From a checkpoint of a small transformer trained on Wikipedia.
Size: 10 layers, 12 heads of 64, vocabulary 32768.
MLP neurons of a small language model. Each row is named by its layer, matrix (up: input weights) and neuron, and shows model dimensions 320-383. Each number is 50 + 15 x the weight over its row's rms, rounded and kept within 0 to 99.
Before each neuron's rows, "fires on" lists the tokens most often at its 100 highest values on Wikipedia text that the model never trained on; "fires in" lists the words (lower case) most often at its 100 highest values on Wikipedia text that the model never trained on.

fires on: " of", "0", " many", "s"
fires in: "of", "100", "many", "s", "top"
L6.up360:47 58 61 31 43 41 35 47 46 28 15 50 72 44 66 58 28 49 65 37 33 44 41 93 51 33 26 54 67 54 50 86 54 62 36 64 52 49 66 35 30 55 23 38 41 40 33 42 61 47 65 49 61 31 67 28 51 57 73 50 44 61 54 58

fires on: " the", " of", " member"
fires in: "the", "of", "member", "director", "chairman"
L6.up1283:51 42 61 68 19 69 50 55 57 34 39 33 63 50 79 72 53 39 68 31 66 65 45 31 34 42 48 50 40 70 77 99 19 59 53 41 58 46 45 48 64 45 56 69 76 28 56 32 53 67 29 48 42 47 39 51 62 28 56 33 41 60 50 44

fires on: " with", " the", " of", " Soviet", " that"
fires in: "with", "the", "of", "soviet", "that"
L6.up2013:72 50 55 25 49 67 66 40 33 26 28 62 54 56 35 48 73 26 30 57 33 42 59 69 50 59 22 63 58 32 35 72 46 40 45 76 42 25 49 42 49 27 60 51 40 53 47 29 50 80 49 38 45 47 37 58 75 54 27 59 23 72 56 42

fires on: " the", " that", " their", " of", "s", " The"
fires in: "the", "that", "their", "of", "s"
L6.up509:31 05 46 35 81 39 68 43 35 40 37 41 19 54 39 63 44 33 55 63 44 45 44 59 46 14 75 47 15 28 72 47 63 54 34 42 49 89 31 53 60 32 53 66 26 59 50 51 70 42 48 43 63 56 47 31 53 70 28 43 70 29 28 33

fires on: " of", " on", " the", " to", " was", " for"
fires in: "of", "on", "the", "to", "was", "for"
L6.up1409:53 44 55 50 43 56 71 44 91 69 47 48 50 76 54 64 42 37 40 38 53 47 65 76 28 74 82 42 43 76 61 62 57 37 47 40 47 58 52 56 43 48 71 49 98 53 42 43 50 52 51 59 66 58 42 49 43 39 61 36 68 49 39 51

fires on: "s", " the", " its", " his", " and"
fires in: "s", "the", "its", "his", "and"
L6.up2870:64 45 62 30 40 42 36 67 61 25 54 26 66 48 65 47 67 68 45 51 55 38 49 63 54 52 77 48 44 82 88 47 70 48 36 41 52 74 52 29 67 57 63 52 48 34 73 51 60 66 63 51 64 69 62 48 63 61 48 77 71 61 30 41

fires on: " of", " to", "4", " all", " S"
fires in: "of", "all", "to"
L6.up2134:16 27 76 34 58 59 55 43 46 46 62 52 57 55 24 42 45 42 64 59 60 82 82 41 53 53 55 48 44 69 54 49 40 33 64 20 53 27 18 32 16 34 77 50 43 45 17 44 27 43 65 62 49 70 45 35 41 30 52 57 69 36 57 33

fires on: " a"
fires in: "a"
L6.up1095:59 35 61 37 52 45 60 30 60 42 56 26 45 53 54 27 39 42 56 51 58 52 46 52 59 75 27 48 64 56 44 58 45 60 38 32 08 59 67 64 75 11 31 56 49 29 70 68 57 55 44 20 75 53 35 51 49 78 36 48 43 73 36 46

fires on: " a", " is", " were", " are", " being"
fires in: "a", "is", "were", "are", "being"
L6.up2467:48 55 36 38 49 53 48 50 61 71 32 39 29 53 43 60 37 68 47 66 50 60 65 52 48 31 43 51 47 69 28 59 64 34 56 38 82 39 71 28 53 52 22 42 67 57 57 56 61 35 70 53 58 68 47 52 62 73 44 22 56 50 57 45

fires on: " on", " the", " his", " their", " in", " her"
fires in: "on", "the", "their", "his", "her", "in"
L6.up1240:34 53 27 66 52 32 67 37 49 64 52 61 41 39 41 28 36 59 59 57 53 54 55 46 47 45 50 49 53 32 53 33 26 66 44 48 38 71 50 43 49 60 47 35 73 55 66 47 44 63 61 39 24 50 57 53 46 36 79 74 67 62 32 43

fires on: " were", " to", " more", " are", " of", " been"
fires in: "were", "to", "more", "are", "of", "been"
L6.up2446:31 52 75 49 59 47 47 51 47 69 51 31 38 34 41 52 34 47 37 40 40 24 52 71 63 53 27 36 80 69 57 47 98 44 54 66 59 55 50 35 50 28 30 66 60 35 51 58 59 50 58 55 55 72 59 58 53 88 57 52 59 35 47 40

fires on: " of", " and", " per", " m", " Title"
fires in: "of", "and", "per", "m", "title"
L6.up1347:40 40 63 23 36 55 40 55 35 43 57 53 22 48 73 43 12 61 61 34 45 61 56 53 62 46 59 53 69 55 41 52 44 41 49 56 37 69 26 27 38 14 53 69 31 31 15 39 38 39 72 61 26 46 48 45 51 72 26 72 37 44 32 86

fires on: " and", " which", " that", " who"
fires in: "and", "which", "that", "who"
L6.up2569:47 24 70 42 43 63 68 64 47 99 45 51 49 57 46 47 76 34 21 39 24 53 67 49 83 58 46 45 64 15 40 37 65 56 54 32 36 57 69 30 68 45 59 44 51 57 61 57 51 69 40 53 65 67 43 61 59 56 25 33 62 20 68 33

fires on: " is", " also", " considered", "s", " be", " was"
fires in: "is", "also", "considered", "s", "be", "was"
L6.up1578:57 40 35 39 47 49 63 60 99 36 81 43 60 53 74 46 66 59 51 47 53 48 60 59 61 41 75 57 74 44 36 54 63 54 35 60 39 55 55 81 71 46 55 87 52 49 42 73 46 58 50 38 30 61 62 56 52 49 33 26 46 33 38 46

fires on: " the", " that", " in", " and"
fires in: "the", "that", "in", "and"
L6.up2102:47 52 56 52 31 40 59 24 36 17 53 67 47 73 59 76 31 73 55 63 45 68 48 69 46 54 61 51 56 47 50 35 39 48 30 34 53 66 35 70 60 49 24 77 63 57 53 30 58 56 89 59 65 70 57 78 28 47 44 53 48 24 81 43

fires on: " of", " all", " to", " All", " with"
fires in: "all", "of", "to", "with"
L6.up1588:41 75 44 39 33 56 50 46 45 30 23 50 60 49 35 33 76 46 31 27 47 74 40 52 49 50 29 29 60 54 43 51 64 74 53 61 58 52 56 45 59 37 32 42 80 47 59 34 43 57 47 52 58 56 58 25 35 49 32 61 50 43 71 55

fires on: " was", " were", " is", " are"
fires in: "was", "were", "is", "are"
L6.up768:44 74 21 40 25 57 49 52 58 05 55 60 54 67 78 64 48 49 67 38 29 29 39 48 13 52 50 66 29 64 50 49 47 60 43 67 60 47 62 57 35 54 43 57 61 49 28 56 43 68 60 52 58 44 35 33 58 68 60 56 75 40 39 42

fires on: " on", " for", " with", " to"
fires in: "on", "for", "with", "to"
L6.up366:35 71 42 51 21 64 46 80 51 28 35 37 49 66 49 40 17 49 19 49 27 70 35 36 33 12 55 75 07 74 85 50 49 69 60 47 49 72 60 46 28 42 54 47 60 52 55 55 54 45 43 67 22 51 46 46 80 49 21 44 25 53 31 51

fires on: " from", " of", " in", " at", "2", " on"
fires in: "from", "of", "in", "at", "on"
L6.up1565:38 30 48 39 48 58 54 56 42 43 56 50 42 68 54 61 61 47 64 72 48 62 56 47 54 55 43 61 55 36 50 39 65 57 60 65 63 60 58 38 33 56 40 79 43 50 23 37 45 71 66 44 60 65 37 53 53 75 33 73 66 52 29 39

fires on: " in", " from", " is", " was", "born", " In"
fires in: "in", "from", "is", "was", "born"
L6.up236:62 44 38 71 49 54 22 65 50 61 71 43 27 44 48 54 65 52 36 63 47 53 55 30 22 58 63 17 57 52 41 92 43 21 74 53 36 59 58 27 59 50 47 35 63 57 52 43 11 41 66 57 41 38 23 60 88 66 32 44 43 40 31 61

fires on: " and", " also", " to", " as", " have", "s"
fires in: "and", "also", "to", "as", "have", "s"
L6.up705:58 55 55 36 59 38 49 26 53 57 68 57 34 51 46 52 73 62 18 48 51 58 38 72 58 57 74 50 56 59 84 43 49 54 44 44 62 61 33 90 41 36 24 32 27 54 49 24 45 51 54 53 64 47 52 51 70 51 53 46 64 80 52 55

fires on: " it", " a", " they", " It", " which", " he"
fires in: "it", "a", "they", "which", "he"
L6.up1060:45 28 52 69 38 64 67 37 68 66 56 60 47 64 33 49 18 12 31 35 87 28 86 54 51 44 58 67 53 52 69 31 26 74 51 43 39 90 50 20 35 25 29 68 28 55 51 55 34 33 94 51 69 22 31 47 38 60 53 49 60 38 41 76

fires on: " of", " the", " other"
fires in: "of", "the", "other"
L6.up2258:58 40 52 44 54 86 63 50 39 39 33 36 53 56 47 70 42 55 76 66 30 53 39 62 71 79 50 41 38 74 85 45 60 51 37 27 61 49 26 32 64 65 61 60 25 35 46 57 62 49 67 28 39 00 32 41 64 44 47 47 29 57 52 28

fires on: " and", " in", " of", "0", " or"
fires in: "and", "in", "of", "39", "100", "or"
L6.up1873:55 48 52 44 72 45 64 43 45 00 47 59 15 30 45 44 45 31 63 67 45 45 47 22 29 25 43 29 73 48 38 53 54 62 67 62 55 46 64 65 50 55 28 51 54 56 37 62 48 40 62 78 70 68 35 46 74 42 60 48 47 46 65 59

fires on: " an"
fires in: "an"
L6.up786:39 61 55 39 57 43 53 43 60 40 21 35 38 40 43 39 74 55 55 61 72 44 65 36 33 67 41 48 64 49 53 57 63 55 39 46 43 83 53 49 79 69 50 58 47 38 33 54 38 53 71 52 80 68 30 55 66 57 41 36 38 44 52 49

fires on: " as", " As"
fires in: "as"
L6.up2066:70 61 39 45 58 56 52 74 30 73 76 56 30 38 36 59 73 50 57 67 40 41 65 67 71 80 59 42 46 24 43 33 47 62 57 48 92 62 52 20 26 76 63 40 61 39 46 52 40 41 62 44 73 55 55 35 60 35 58 52 63 62 47 42

fires on: "0", " per", " of", " people"
fires in: "000", "500", "per"
L6.up1792:38 33 33 25 09 80 38 46 38 43 58 42 25 45 53 33 57 29 53 45 49 36 47 65 67 50 24 41 42 44 46 38 34 62 28 35 56 73 58 62 45 44 60 36 70 38 57 57 32 28 39 51 71 53 43 36 58 71 51 40 57 33 28 84

fires on: " and", " or"
fires in: "and", "or"
L6.up2803:65 52 40 76 49 55 63 40 39 42 14 63 42 50 51 32 56 77 44 27 32 29 51 37 39 25 49 71 64 53 47 69 51 56 35 67 34 48 65 38 54 41 55 48 63 58 52 61 33 42 85 58 31 49 49 50 47 38 56 22 73 45 33 22

fires on: " January", " November", " December", "7", " March", " February"
fires in: "january", "november", "december", "march", "february"
L6.up742:48 56 64 48 42 43 56 44 57 75 50 47 62 46 56 31 61 65 68 73 45 14 37 39 53 50 61 59 63 61 42 48 50 52 47 59 36 24 55 55 27 78 24 48 48 35 37 43 40 67 29 75 48 63 59 29 66 40 47 35 45 47 32 91

fires on: " and", " that", " who", " et"
fires in: "and", "that", "who", "et"
L6.up3029:60 41 59 20 56 20 59 50 35 54 52 58 28 58 59 56 68 52 54 57 43 42 73 58 58 84 84 43 26 11 66 36 54 70 47 44 65 63 59 55 54 58 36 53 58 78 46 40 63 65 73 36 56 68 60 68 67 71 46 53 36 34 34 72

fires on: " in", " we"
fires in: "in", "we", "39"
L6.up2979:59 53 58 27 38 39 81 65 72 40 38 59 23 33 44 51 52 32 78 73 44 33 38 45 42 40 55 28 66 54 66 93 63 42 58 58 43 50 51 16 58 53 69 15 40 50 62 22 49 51 47 46 49 52 53 31 25 40 41 77 38 49 33 66

fires on: " to", " the", " for", " as", " with"
fires in: "to", "the", "for", "with", "as"
L6.up240:38 68 64 41 76 33 58 49 50 45 37 35 44 40 36 68 44 72 83 47 84 48 46 59 58 47 31 53 30 60 36 21 37 33 44 70 47 79 34 48 71 27 31 37 56 49 53 39 29 46 60 59 39 48 43 51 59 55 41 28 42 50 67 46